{"num_hidden_layers": 9, "hidden_size": 160, "num_attention_heads": 5, "num_key_value_heads": 5, "head_dim": 32, "intermediate_size": 960, "vocab_size": 4096, "hidden_act": "gelu", "norm": "layernorm", "norm_place": "pre", "norm_eps": 1e-05, "positions": "alibi", "qk_norm": false, "attn_scale": 0.177, "bias": "all", "tie_word_embeddings": true, "parallel_block": false, "init": "normal", "init_std_qkv": 0.0395, "init_std_o": 0.00933, "init_std_up": 0.0395, "init_std_down": 0.00933, "init_out_by_depth": true, "optimizer": "muon", "learning_rate": 0.00681, "lr_mult_o": 3.0, "lr_mult_up": 1.22, "beta1": 0.95, "lr_head": 0.00728, "warmup_steps": 200, "schedule": "wsd", "decay_fraction": 0.578, "decay_shape": "linear", "final_lr_fraction": 0.0, "batch_tokens": [32768, 65536, 98304], "max_seq_len": 256, "doc_mask": true, "train_tokens": 280700000, "max_steps": 4460, "dataset": "wikipedia_en"}
MLP neurons of a small language model. Each row is named by its layer, matrix (up: input weights; down: output weights) and neuron, and shows model dimensions 16-111. Each number is 128 + 24 x the weight over its row's rms, rounded and kept within 0 to 255.
After each neuron's rows, "fires on" lists the tokens most often at its 100 highest values on Wikipedia text that the model never trained on. A number after a token or word is its count.

L4.up36 [113 166 118 130 129 154 172 142 128 125 128  96 129 139 132 105 129 105 108 141 117 154 115 158 178 120 102 139 121  81  68 140 114  96  99 154 123 124 171 165 129 109 149 114 171  92  76 143  89 106 131 134  97 122  83 171 128 119 138 130 101 126 131 123 122 109 100 136 124 151 134 176 123 120 173 146 133 103 141 124 134 129 114 158 183 118 135 141 139  93 160 160 129 132 122 121]
L4.down36 [121 122 144 153 143 132 117 135 149 138 195 108 125 128 138 139 150 149 121 107 129 109 116 107 130 141 154 136 151 152 188 125  84 135 121  89 123 107 115  94 148 180 116 136  85 100 110 104 136 143 198 132 161 140 123 120 133 130 119 117 134 186 154 127 144 105 125 116 140 115 107 123 105 120 152 138 152 186 163 161 160 120 122 117 131  99 120 119 114 142 108  93 116 114 129 115]
fires on: " a" 21, "er" 9, " per" 9, " Team" 7, " and" 5, " was" 4

L4.up712 [124 133 135 165 137 199 123 118 128 135 123 126 144 117 118 128 119  99 181 141 121 116 163 122 148 131 120 147 117 126  95 101 113 114 120 111 115 151 132 122 120  95 109 110  73 125 151 151  97 117 110 121 174  93  76 137 138 115 139 162 110 132 200 158 114 147 154 131 126 134 147  78  98 155 193 120 137 123 139 122 147 125 169 156  88 123 149 136 124  92 126 200 102 113 120 145]
L4.down712 [129 107 122 110 110 147 150 152 110 131 135 141 114 151 150 115 154 107 109 137 179 113 146 140 125 147 130 120 137 124 120 147 107 124 108 144 106  76 151 124 108 111 130 123 185 165 141 124 141 133  76  96 155 124 125  91 163 134 108  77 154 122 119 107 145 152 124 172 155 162 143 128  87 110 134  99 109 155 131 126 115 134  60 118 150 154 116  85 160 129 101 153 162 150  91 140]
fires on: " comp" 31, " the" 26, "omp" 10, "|" 5, "ist" 4

L5.up78 [123 109 149 127 137 119 103 114 161 121 138 103 150 110 118 129 151 142 158 169  76 160 100 160  73 108 100 171  78 119 138 131 131 116 168 131 127 172 135 181 129 136  93 120  81 148 127 158 163 143 120 166 103  92 104 124  95 130 123 158 116 142 125 118 129 118 109 131 105 146 158 121 135 201 109 145 166 150 159  80 119 170 124 111 103 190  91 133 139 152 131 137 108 154 157 169]
L5.down78 [124 122 161 137 169 124 108 136 107 139 146 135 155 102 129 128 149  97 121 129 135 105 120  82 145 126 148 101 167 114 120 139 119 127 157 153 142 135 141 104 114 113 142  84  84 151 106 108 134 137 116 128 132 132 143 174 178 145 145 132 119 127 110 119 138 107 127 143 137 117  80  95 167 121 123 122 117  64 129 215 110 100 117 138 128 120 111 136  96 136 115 129 147 111 125  73]
fires on: "-" 52, "}" 8, "^{" 4

L5.up364 [103 137 112 100 132 126 128 129 131 127  59 106 150 134 123 108 133 143  92 117 149 124  86 117  86 122 137 122 111 156 172 106 157  53 143 127 146 136 160  98 107 139 109 142 158  94 156 101 134 144 112 105  99 131 163 164 102 117 153 124 100 161 116 138 117 126 121 145 110  82 149 135 175 103 131  84 113 124 121 156 154  77 127 110 100 115  82 143 141 142 150 150 103 114 168 162]
L5.down364 [131 136 134 131 119 114  98 124 131 148 129 121 107 158 127 153 125 152 132 104 173 113 100 156 167  79 156 152 138 121 119  94 166 113 159 151 128  98 110 149 130 150 133 170 153  98  89 162 133 134 129 137 137  98 142 108 149 134  91 113 120 143 166 100 117 142 104  99 125 110 108 120 103 147  92 110 118 108 127 118 135 196 126 108 139  70 150 145 141 101 151  82 182 104 128 147]
fires on: "\n" 17, "on" 9, " red" 8, "am" 6, " −" 6, "om" 5

L4.up438 [ 97 141 149  94 102 142 139 113 134 156 122 190 124  95 127 138  84 120 116 124  91 142 129 112 178 123 150 109  91 106 137 136 122 149 133 101 112 109 132 191 111  82 137 149 150 162 134 158 110 111 119 128 132 124 130 142 117  87 151 131  84 153  99 130 134 115 110 191 130 142 137  84 155 126 104 125 130 177 121  88 115 115 122 129  95 107 174 110 138  76 101 130 131 139 112 138]
L4.down438 [145 144 111 106  95 120  91 152 130  92 110 115 109  98 132 116 127 142  80  77 131 113 100 104 111 126 125 161 184 145 148 121 174 102 125 134  94 101 110 121  95 152 181 122 133 104 117  95 151 155 169 129 109 115 129 116 156 129 147 133  98  88 158 109 123 132 121  54 156  94  95 130 112 112  99 159 127 131 116 138  91 118 149 118 122 136 150 130 154 156 169 110 158  97 119 138]
fires on: " h" 50, " s" 19, " w" 7, " ab" 6, "w" 4, " or" 4

L4.up23 [153  85 155 120 118 138 162 110 149 137  90 112 147 188 105 181 120 154 122 125 124 111 152  92 158  99 119 157 149 130 104 131 149  81 135 158 120 137 140 108 136 105 112 168 139 150 134 128 110 153 138 145 155 119 122 109 121 136 181  85 109 137 102 113  94 129 120 136 109 106 113 129 141 104 159 118 146 164  96 154 102  86 119 177 118 138 109 178 144 158 144 144 107 107 141 132]
L4.down23 [149  98 153 160 110  90 126 172  97 118 149 138  95  93 159 138 132 120 163 147 128 104 121 124 162 129 177 124 155 121 142 153  71 106 129 149 107 146 135 131 121  82 163 140 109 114 148 118 113 124 102 109 137  97 142 111 117  92 145 142 146 139 170 153 137 110 101 137 116 127 138 130 129 176 123 184 141 134 137 170 138 125 121 124 126 112 140 106  88 120 118 188 170  93  95 104]
fires on: " It" 35, "or" 21, " they" 7, "hen" 6, " it" 6, "As" 4

L5.up114 [124 107  98 126  96 131 128 119 104 151 100 159  96 144 111 130 135 208 128 117 114 117 148 128 190 124 137 152 104  83 152 132 123 124 124 113  99 145 169 138 142 144 130 157 127 133 120 129 114 119 165 139 111 114 140 143 126 146 122 103 100 208 144 124 192 151 160 131 122 154 142 146 154 112 155 120  88 119 142 125 124 153 110 132  99 124 110 125 149  85  86 144 100 107  91 157]
L5.down114 [133 128 178 139  89 136  94 119 162 165 152  93 107 161 100 121 132 155 142 153 148 149 115 109  96 131 132 138  92 107 173 159 122 161  97 157 133 162 114 135  93 108 135 140  89 104 105 158  72 138 154  98 104 118 124 114 115 118 162 167 137 178 127 139 132 156 126 164 125 109 143 122 115 127 145 145  94 116 127 138 106 117 136 114 119 128 129 131 102 118 106 125 184 109 104 155]
fires on: "t" 16, " Th" 13, "on" 10, "O" 7, "th" 5, " or" 4

L4.up52 [162 111 146 132 158 121 102 114 146 149 136 145 110  97 150 111  88 126 103 114 118 116 118 120 162 138 108 126 145 146 145 162 111 145 119 160 140 125 150 130 198 106 127 117  83  91 128 168 122 139 107 155  66 132 122 143 117 157  98 108  92 102 142  81 148 156 138  71 118 138  78 120 123 170 135 119 133 115 133 132 129 144 100  96 146 109  81 127 124 153 173 122 130  81 116 163]
L4.down52 [132 159 121  99  94 138 143 147 129 108 164  71 109 100 134 144 160 129 122  93 164 129 124 165 138 114 121 100  94 111 110 119 141 158 125 133 114 133 110 167 110 158 115 133 124  69 142 148 149 133 126 160  99 116 125 163  87 170 139 159 106 100 121 147 135 144 141 138 105 152 164 137 131 146 112 164 102  72 131 120 149 132 169 116 124 116 109 109 110  56 160 172 158 129 101 176]
fires on: "ens" 17, "us" 12, " as" 10, " number" 7, "in" 4, "iss" 4

L5.up538 [158 109 174 148 129 151 128 107 110 108  98 119 105 138 145 139 106 146 207 143 117 122 158 120 146 142  90 170  99 106  99 143 128  90 118 134 154  99  96 125 133 115  89 139  76 154 122 137 138 109 103 105 128 142  87 114 134 121 103  98 137 131 164 125 170 137 135 137 133 118  89 137 128 164 138 181 159 143 119 118 148 100 118 107 115 145 140 164 154 130 105 131 134 133  90 168]
L5.down538 [108 115 110 162 130 134 161 139 100 161 120 119 165 103  83 180 119 132 105 145 137 149 113 142 115 119 100 107 132 158 157 142 124 177 151 146 112 160 171 125 138 147  99 120 148 142 144 153 144 127 134  78 110  90 124 121 167  83 110 156 128 110 131 105  69  97 152 116 115  86 115 130 114 127 117  97  64 131 114 101 162 151 159  87 132  85 142 139 131 119 140 130 146 107 120 132]
fires on: " It" 38, "," 9, " D" 4, "og" 4, "-" 4

L4.up557 [109 116  95 125 144 127  94 118 143 126  95 145 156 109 120 109 132 115 172 113 101  98 125  93 127 161 139  95 105 127 107 131 156 119 145 116 155 136 117 139 138 144 141 112 164 113 115 133 146 154 115 125  97 137 102 155  91 123 143 106 120 130 129 156 114 115  89 110 127 113 166 160 156 160 148 112 104 149 154  88 143 100 144 160 197 152 130 101 101 162 119 148 157 112 136 122]
L4.down557 [123 105 141 142 135 119 129 124  77 103 117 107 182 142 147 132 147 112 129 121 139 120 149 115 143 130 181 184 130 138 132 117 130 144 174 149 177 130 120 165 142  97 114 139 163 121 140  67 141 102 122  54 118 131 145  99 139 103 151 125 165 122 137 126 104 169 151  97 157 147 135 155 108 115 101 143 155 119 114 148 111 140  97 104  90 134 123 107 107 148 111 112 142 143 110 111]
fires on: " at" 27, " to" 20, " by" 18, "ia" 8, " |" 7, " for" 5

L5.up181 [113 137 144  86  70 119 126 152 148 139 111 161 109 104  77 104 114 149 120 122 169 116 121 142 174 156 118  99 112 141 144  87 123 103 134 129 182 126  99 156 159 100 159 131 113 111 103 119 103 112  94 145 130 112 140 122 153 104  93 149 149 108 166 126  98 112 108 108 154  97 156 134 156 133 138 123 107 100  82 180 155 125 141 137  67 126 160 131 132 154 120 184 137 150  97  82]
L5.down181 [109 115 122 154 129  89 156  72 113 140 129 108 136  97 130 182 121  89 124 146 137 109 158 134  78 104 139  67 139 128 147 179 110 128 130 125 126 153 108  82 135 166 119  77 114 112 170  78 107 115 115 134 112 127 130 152 170 123 119 123 116 155 111 117 138 135 148 163 123  96 118 133 118 102 185 107 129 143 162 161 113 101 143 117 149 104 117 166 145 174 138 102 134 151 142 151]
fires on: " the" 43, " in" 20, " of" 14, " and" 8

L4.up308 [110  85 158 115 153 133 108 132 130 161  80 168 150 152 123 165 106 146 123 150 154 122 148 142 164 117 103 112  96 140  95 133 126 144 154 135 169  92 146 116 174 113 124 131 116 117 174 153 126 131 100 135  87 121 114 131 140 183 167 112 132 131 153 141 134 137  92 133 113 137 135  98 115 108 121 161 135 129  66 136 109 133 137 117 109 104  83 121 135 152 143 127 126 143 118 137]
L4.down308 [116 116 173 127 128 106 131 101 144 139 119 123 107 155 121  95 140 155 161 106  96 142 138 125  87 105 176 169 144 126 143  85 116  98 152 106 111 134  55 111 117 119 137 128 109 101 130 142 104 144 144 147 133 165 150 123 110 120 107 116 116 148 127 153 160 112 165 148 125 103  99 137 158 140 150 155 152 158 170  83 104 171 113 116 158 134 146 103 122 137  99 120 173  95 140  98]
fires on: "|" 41, "th" 6, "les" 5

L4.up710 [108 118 175 142 142 162 112 110 139 141 164 130 145 144 136 126 136 137  94  97 148 175 136 117 151 143 114 166 108 169 138 104 126 124 128 117 133 145  87 138 119 108 172  90  94 126 133 122 116 129 149 114 123 126 137  93 182 124 102 162 128 147 134 130  94  80 140 118 126 120  82 136 181 136  89 103 108  88 121 115 164 162 133 104  83 105 109 112 132 126 108 144 120 101  93 140]
L4.down710 [109 136 106 101 113 143 116 125 150 133 103 150 126 162 166 103  97 117 151 144 119 120 173 155  91 151 112 125 130 175 123 131 127 140  92 151  85 136 178 112 122 102 133 167 102 129 183 165 116 119 112 122  91 170 157 126 125 166 129  87  93 158  87 151 116 133 152 119 149 118 160 104  64 166 151 130 145 128 149 100 141 180 131 126 102 144 113 136 106 146 111 107 130 118  93 148]
fires on: " of" 36, "-b" 13, " ob" 11, "7" 5, " in" 4

L4.up731 [112  98 151 155 115 161 137 130 183 110 129 116 119 122 130 157 124  93 111 127 135 136 107  67 144 126 130 176 156 172 108 155 131 118  93 102 125 127 130 120 136 147  74 100 143 148 115 182  98 174 147 146 125 133 129 152 119 147 120 144 111 139 126  88  88 116 126 160 108  85 100 128 113 153 165 132  90 146 125 124  93 100 118 142 120 156  98 133 126 114 111 133 143 118  83 161]
L4.down731 [155  91 146 134 134 106 131 153 132 110 122 125 105 155 123 137 139 154 109 121 127  87 151 133 163 129 134 129 130 102  89 123 132 128 112 138 165 129  93 218  73 110 134  82 112 101 136 165 128 102 140 104 160 107 138 115  93 167 149 108 144 115  89 153 146 126 113  95 120 134 141 137 126 165 159 121 157 121  61 102 137  99  93 130 173 128 167 117 131 117 155  82 152 132 144  99]
fires on: "ed" 34, "ing" 18

L5.up286 [133 153 113  79 124 167 119 106 150 113 112 126 111 161 127 131 135 151 107 105 147 130 114 160 121 164 128 105  93 148 135 128 142 131 162 102 100  90 136 166 122 134 126  79  75 163  99 113 112  80 189 159 183 139 153 111 157 142  93 123 132 151 120  91 122 133 102 127 153 139 162 133 108 121 120 115 118 176 147 154  81 141 168 104  98  98 133  95 139 113 145 127 111 144 131 135]
L5.down286 [160 125 160 132 115 135 116 154 105 146 161 109 157 141 126 129 135 135 155 104 107 121 137 103 129 113 131 119  86 115 149 118  91 134  56  65 120 128  89  73 125 159 142 115 108 192 108 146 135 134 136 154 103 108 117 141 137 127 137 141 122 109  92 106 145 135 139 128 148  79 130 137 133 119 134 151 149 165 151 122 135  99 144 115 123 172 145 143  98 132 124 129 143 125  94 145]
fires on: "In" 24, " in" 13, " of" 9, " (" 8, " ad" 6

L5.up691 [ 92 138 136  98 124  95 113 109 119 175 122 128 110 130 135 133 117 139 141 149 131 168 142 177 165 156  78  96  73 138 133 128 129 134 162 145 108 155 169 119 120 132 117 144 134 156 104 140 118 114 135 179 128  94 175 152 124  92 129 151 156 120 119 142 138 151 156  97 101 142 128 138  90 133 110 121  99 150 149 147 137 125  81 144 122 134 174 138 122 122 132 129 128 153  43 147]
L5.down691 [139 119 152 158 161 126 107 140 121 129 162 147  88 156 123 132 118 103  99 152 139 151  97 105  92 121 151 101 131 119 122 108 150 117  97 142 118 164 144  86 113 126 127 132 132 130  84 113 137 161 129 137 160 102 101 131 146 149 165 136 148 119 119 151 152 128 107 131 112 131 112 133 159 130 175 157 103 140 119 123 145 128  93 124 107 101 118 130 139  96 162 145 104  55 111 123]
fires on: " T" 30, " t" 23, " cont" 9, "im" 6

L5.up52 [122 148 124 170 136 162 136 125 139 121 117 171 121 146  92 153 130 151 124 146  85 123 148 129 130 136 132 127 176  94 155 135  85 115 108  63 102 124 125 140 103 119 142 136 122  88 102 137 108 110 142 153 155 106 111 139 102 101 163 135 104 138 128 150 101 110 128 123 103 177  79 145 142 192 127 154 107  97 163  78 130 143 132 155 170 124 149  85 172 134 139 178 134 134 108 164]
L5.down52 [146 140 106 143 135 111 149  86 116 107 122 125  93 132 181 150 130 114  53 107 122  98 123 135 108 157 119 141 115 136 157 143  70 148 101 157 161  98 123 114 117 127 110 131 151 162 150 150  80 120 129 125  98 152 138 140 189 104 191 140 124 113 102 143 162 161 117 156 156 160 116 145 126  74 142 105 108 160 117 134 140 173 141 108 124 127 138 113 135  92 140 118 121 128 116 110]
fires on: " w" 32, " No." 10, "ier" 5, "and" 5, "ent" 4, "osed" 4

L4.up423 [194  95 124 113 117 143 174 141 138 156 127 136  85 113 135 131 109 135 118 108  86 157 121 117 138 122 103 119 146 127 112 131 139 127 109 111 135 146 108 115 140 153 143 140 135 112 124 135 124 117 135  85 144 127 151 117 145 110 109  97 136 125 196  92  86 115 118 106 120 143 134 130 173 131 143 128 125 185 116 117  74 140 147 163 162  92 115 112 101 143 146 105 129 126 133 121]
L4.down423 [129 111 100 150 143 116  95 145 126 105 112 139 116 111 176  97 162 113 106 106 174 135 135 114 109 142 123 131 155 129  98 170 125 134 119 102  95  99 158 151  98 137 143  96 179 123  90 113 112  96 158 130 148  96 137 146 178 126 160 139 156 168 132 137 152 108 155 108 111 107  93 164 123 133  89 160 155 121 124 136 152 114 133 138 108 142 147 150 133 137 142 100 166 123  99 137]
fires on: "'s" 68, " their" 7, " its" 6, " Republican" 6

L5.up290 [116  85 156 116 100 144 146 150  93 122  91 147 129 141 130  99 146 109 105 110  98  68 129 117 119  93 121 119 111 114 113 127 128 121 158 123 125 142 128 175  94  90 170 146 147 132 123 131 123 141 173 135 136 153 133 109 112 141 107 141 115 171 126 133 141 118 106 132 140 130 100 118 117 110 108 133 109 164 126 145 121 141 170 116  99 130 128  79 172 102 133 141 107 147 149 134]
L5.down290 [175 100 132 110 148 123 132 109 116 130 116 141 113 152 120 173 130 126 131 119 133 136 130 157 148 166 156 106 106 100 164 143 123 176 126 112 141  85 126 124 102  88 126 124 104 129 137 133 142 140 156 135 135 165 126 144 140 110 108 109 123 104 115  91 153 116 178 114 134 126 149 119 143 133  75 185  90 117 146 111 118 128 111 100 145 115 140 196 143 166 143 117 120  87 133  89]
fires on: " (" 64, " s" 17, "\n" 8

L4.up119 [160 137 179 128 158 120 151 159 179 115 147 119 147 129 137  83 130 122 135 127 107  61 119 120 111 130 157 129 125 161 124 162 114 127 123 101 111 127 101 130 167 123 119 115 137 101 102 129 104  83 152  87 129 153 122 153 112 116 127 151 134 144  99  88 136 113 153 119 142 121 171 102 123 116 170  82  78 183 143 203 138 133 130 146 140 151  87 135 121 122 158 130 117 160 118  86]
L4.down119 [119  92  80 107 100 142 147 136  73 147 125 169 113 112 106 136 157  73 127 124 109 154 127 153 105 155 170 134 139  94 134  93 112 154 124 124 112  96 146 133 116 141 180 141 112 152 135 129 140 136 124 167 123 131 131 121 178 170 171 137 140 140 108 100 116 134  88 185 149 166  87 174 108 132 142 130 151 150 150 117  86 115 135  78 141 101 153 137 145  83 111 117 116 104 158 116]
fires on: " that" 20, " Al" 14, " However," 10, "though" 7, "Al" 6, "ol" 6

L4.up737 [156 156 121 118 135 128 133 144 123 107 143 152 136 126 150 104 143  88 138 144 150 101  87 156 157 111 137 130 165 104 159 135 127 162 118 116 121 108 138  98 146 118 116 161  72 157 118 105 114 110  62 115 112 172 139 114 127 139 131 118 126 128 111 104 121 100 124 138 142 161 119 187 144 175 148 115 167  51  71  99 138 120 113  88 114 114 130 125 133 114 176 151 141 129 135 126]
L4.down737 [166 128  81  98  88  91 123 142 103 124 138 145 140  61 143 139 127 103 105 132 117  99 109 120 178 146 136  89 130 102 123 105 115 135 134 136 115 134 137 115 116 173 145 167 151 114 142 125 122 135 136 146 146 107  97 135 141 115 135 127 118 114 146 140 169 156 170 132 153 172 109 188 119 112 150 127 177  92 109 145 127 134 120 113 139 116 115  98 122 121 143 147 118 119 153 142]
fires on: "in" 31, "ens" 10, "os" 7, " |" 6, " scor" 6, "cl" 6

L5.up911 [110 155 127 143 136 124 117 123 119 187 127 128 142 118 144 107  92 102 153 109  99 105 112  93 121 109 141 121 107 132 172 145 121 148 134 157 110 136  90 116 125 118 108 128 119 112 114 136 167 138 175 147  95 114 150 104 188 154 121  73 164  91 131 130 134 137 108  76 101  73 120 123 131 122 168 134 145 127 149 121 107 143 154 119 168 157 129  95 179 154 136 133  96 125 124 100]
L5.down911 [ 98 121 107 129 120 123 142 161 132  94  93 113 143  87 113 136 122 134 137 144 117  97 150 129 122 131 154 161 114 152 140 131 198 135 115  97 170  84 139 148 116 133 144 121 110 131  81 137  28 133 107 114 118 155 131 150 116 155 140 121 122 147 116 143 123 110 111 127 128 143 127 168 120 129 160 156 139 110 138 102 124 135 136 126 134 142 167  81 119 209 138 123 119 140 121 123]
fires on: "\n" 47, " non" 6, " the" 5, " Year" 5, " Chinese" 5, " other" 4

L4.up715 [125 107 172 115 154 147 120 113 127 132 146 136 111 133 122 118 107 131 130 128  79 168 130 118 114  78 129 111 138 161 105  97 110 139 130 119 138 110 158 146 138 120 149 151 145 146 151  94 142 152 186 147 110  69 121 137  40 114 144  99 135 110 164 151 137  96 145 138 111 121 143 119 106 138 131 138 142 142 123  86  96  94 141 154 114 128 138 111 105 139 163 183 108 134  86 138]
L4.down715 [174 167 166 118 148  95 119 107  92 146 148 130 109 130 106 138 177 148 131 111 137 138 117 124 135 153 146  98 142 144 185 148 125 113 156 100 136 130 186 126 106 127 128 118 162 125 168 111 139 122 126 106 122 126 138 131 123 146 139 103 110 162  87 172 129 117 139 112 155 145 143 123  98 150 107 133 146 105 134 126 124  61  94 154 112 143 137 170 127 171  93 156 151 133 173 121]
fires on: " 198" 25, " 192" 15, "w" 7, "ic" 6, " 190" 5, "9" 5

L5.up72 [ 94 105 155  94  91 124 149 190 134 133  88 158 122  90 138  78 113 140 151  82 110 138 128 114 138 105 117 125 106  94 174 135 124 106 121 100 181 112 158 155 114 123 156 157 122 139 105 133 125  81 132 122 139 116 135 115 157 145 165 113 136 129 112 128 133  82 104 153 111 126 104 169 127 118 138 125 121 105 146 182 125 115 151 129 126 143 162 149 165 120 132 133  84 131 123 120]
L5.down72 [111 203  80 128 180 153 141  96 147 141 119 146 116  77 116 112 180 128 119 151 123 130 129 135 100 145 135 136 134 163 119 152 140 150 103 117 118 133 113 151 117 151 143 167 183 117 110 109 124 129 154 115 128 123  65 101  85 131 109 136 153 144 140 125 153 127 128  97 157 124 139 171 134 153 139 116 112  99 120 159 147 151 101 111  95 131  63  97 138 112 116 159 121 129 101 108]
fires on: " m" 26, " w" 21, "H" 13, "\n" 4

L5.up773 [ 85 124 128 152 171 143 103 126 128 150 155 147 136 128  92  58 100 132 172 162 128 122 111 104 144 122 118 127 107 127 138 154 135 123  92 189  99 144 107 119 132 104 163 119 129  98 111 142  98 114 115 131 161 107 182 105 154 140 104 149 116 106 168 151 115 164 134 133 136 139 109 118 153 149 134 140 124 127 170 118 109 115 110 121  81 129  99 120 145 141 188 159 172 133  93 129]
L5.down773 [147  98 132 108 144 110 124 146 145 105 150 145 129 135 109 123 137 118 112 115 112 113 152 169 129 120 127 119 173 131 110 175 129 119 167  99 121  88 131 113 135 112 124 129 167 152 103 155 101 143 102 107 124 170 113 157 172 150 113 110 172 123  71 107 126 124 144 127 107 186 134 166  99  88 161 161 137 130 109 144 146 110 117 132 122 116  99 116  61 153 107 181  90 130 146 109]
fires on: " the" 63, " was" 21, "re" 4

L4.up606 [100 120  86 123 137 127 153 114 166 110 144 142 117 140 135 141 143 158 171 107 112 141  91  88 131 139 137 115  99 145 141 108 117 124 160 107 155 135 110 143 108  76 139 109 137 126 107 140 140 180 150 116 149 116 120 157 133 131 140 140 120  66  81 135  93  97 140 140 115 107 110 123 144 149 160 118 120 130 144 103 139 113 115 146 135  99 136 107 165 118 172 138 111 154 105 107]
L4.down606 [139 155 107 142 138 102 134 140  94 147 125 127 140 154 107  92  83 124 185 139 133 140 111 141 124  99  80 101 126 137 117 122 142 176 136 108 191  71 109 132 110 120 127 126 147 111 136 136 149  56 131 133 119 130 138 116 146 168 150  93 122 111 146 169 111 186 153 163 132  92 107 136  69 109 146 126 137 125 147 132  78 133  98 150 167 133 107  96 138 120 148 107 104  91 152 103]
fires on: " for" 26, "A" 23, " |" 8, " of" 6, "2" 5

L5.up764 [128 145 146 109 121  84 133 137 177 101 103 130 130 117 132 126 118 144 138 129 106 127 110  95 117 144 158 134 149  67 145 138  86 127 149 104 120 156 157 155 124  80 118 108 140 160 136 134  89 125 138 154 169 113 147 123 116 121 129 138 110 132 137 129 110  97  99  83 159 149 145  80 177 139  97 154 120 115 122 126 128  77  91 123 104 135 139 144 114 135 159  84 135 131  93 168]
L5.down764 [115 100 138 124 142 110 153 138 152 124 102 177 111 106 137 118 120 151 159  80 113 136 147 101 132 125 177 146 151 153 101 149 140  86 132 103 112 134  95 135 138 147 115 142 127  86 171 184 136 111 135 105 118 146 121 132 105 106 152 140 122 136 148 104 124 123 137 120 118 129 150 102 133 138  81 122 150 119 105 157 118 120 133 124 139 157 124 125 105 123 132 153 151 100 129 129]
fires on: " and" 18, " has" 17, " m" 13, "ly" 7, " to" 7

L4.up550 [129 129 101 117  40 107 102 157 131 175 101 108 108 110 122  76 101 148 120 133  99 169 141  97 161 135 140 133 104 131 125 129 140 151 139 153 147 167 147 121 126 122 124 142 128 147 124 117 153 130 111 119  96 160 141 150 106 147 110 100  97 155 134 160 150 105 134 139 146 113 151 144 118  99 131 113 127 156 142 128 125 131 155  97  92 132 146 125 124 146 171 118 138 121 130 116]
L4.down550 [121 134  90  89 157 134 126 110 122  88 121 192 122  90 150 129 140 106 104 118 127 116 144  87 102 137 123 133 114 124 130 143 157 140 144 142 150 125 105 150 142 138 114 124 116 133 128 142 130  85 144 130 133 121 118 124 125 121 149 117 179 120 145 108 135 171 116 105  88 119 122  88  98 130 143 150  70 116 108 118 129 120  84 113 173 115 132 119 147 184  83  67 123 134 134 134]
fires on: "c" 23, "th" 21, "am" 11, "on" 7, "\n" 6, "ah" 5

L5.up404 [148 124 156 111 117  98  94 127 164 168 126 129 142 148 154  73 139 133 118 117  83 104 115 150 133 143 128 134 130 146 138  70 139 124 133  92  95 145 124 102 128 164 171 160 125 144 119 137 104 180 148 144 121 157 122 128 136 113 110 133 142 114  64 163 113 122  95 137 119 135  97 122 129  93 138 158 104 139 171 171 123 114 119 178 142  92  73 122 109 155 141 118 139  90 147  67]
L5.down404 [133 106 157 111 112 122 119 140 127 137 121 115 111 129 135  90 151  84 118 128 134 144 146  78 140 164 171 173 167 108 179 137 124 136 139 127 106 150 129 129 158 101 103 143 164 136 126 158 187 104 108  84 130 114  83 127 168 100 123 134 153  86 108 130  93 140 114 112 115 112 111 108 121 142 109 130 175 143 138 133 143 109  88 116 136 115 132 141  94 106 128 122 129 115 122 210]
fires on: "el" 22, "l" 12, "ro" 10, "ol" 7, " Al" 5

L4.up787 [141  96 126 156 137 155 138 152 106 101 129 121 137 101  83  92  84 141 133 111 154 143 123 129  94  90 145 168 141 128 147 129 133 131 134 149 135 132 122 129 152 187  91  94 124 111 115 148  90 109  50 133 127 189 131 132 150 142 131 121 115 143  48 148 120 134 116 113 131 165 127 120 122 136 137 118 122 128 141 115  84 118 131 137 124 141 128 128  89 173 130 138 129  86 107 152]
L4.down787 [ 77 134 109 121 124 129  64 106 125 116 170 159 116  99 139  89 145 117 106 172  91 148 134 124 150 126 109 105  99 126 137 127  92 144 137 121 143 101 141 138 144 155 165 138 146 123  94 147 147  99 145 117 116  57 135  93  99 115 137 140  80 174 122 104 125 115 149 140 149 115 103 119 132 120 104 116 164 111 109  95 120 127 193 117 112 133  87 100 140  81 141 135 115 137 113 126]
fires on: "ing" 14, "ed" 13, "et" 12, "or" 8, "ely" 5, "um" 4

L4.up430 [120 124  92 142 127 133 127 170 167 143 116  86 118 142 165 125 109 127 178 156 153 105 172 129 126 141 106 137 106 119  97 123 149 132 145 123 147  95 117 115  94 136  98 142 164 128 140 141 127 131 121  67 210 162 133 114 118 185 117 106 143 159 163 129 153 171 134 157 135 127  84 152 106 152 129  94 129 116 114 157 110 146 131 138 147 107 118 159 131 152 129 110 134 127 115 151]
L4.down430 [133 107 148 110 118 147 104 145 103 136 131 116 158 155 149 124 146 139 147 128 123 168  92  95 143 143 154 107 103 141 117  67 126  89 130 166 114 127 119  71 126 130 156 135 115 124 102 158 142 133 106 184 143  83 110 139 172  81 144 142 120 103 105  82 145 106 119 139 164 122 131 130 125 180 116 161 123 137 123 161 121 109 132  99  68 131 147 117  91 141 116 127 151 174  78 115]
fires on: " en" 31, " at" 15, " 1" 8, " At" 6, "re" 5, " En" 4

L5.up425 [ 99 113  89 114 117 134 127 153  77 151 145 105 170  94 124 143 131 135 111 112 144 141 169 100 115 123 137 103 167  77 109 126  97 153 125 166 136 144 125 145  72 150 126 118 123 127 131 157 114 141 100 144 172 103 178  79 111 107 131 118 134 143 127 118 171 135 125 128 147 182 112 142 130 145 132 132 146 129  97 116 130 132 155 129 111 122 174 100 114  87 160 137 118 141 133  84]
L5.down425 [170 157 149 144 134 116 125 135 146  89 130 147 121 173 133 117 140 157 133 130 132  93 150  92 105 159 118 110 133 167 134 163 104 139 105 156 117 129 140 141 140 115 142 100 120 121 127 117 112 151 124 113 138 148 130 102  89 113 135 101  88 130 142 126 159 145 155 155 122 149 214 120 105 120  93 152 114 150  68 131 123 129 136 163 159 118 118 119 132  85  91 140 100 122 114 140]
fires on: " n" 27, " N" 26, " t" 11, "n" 5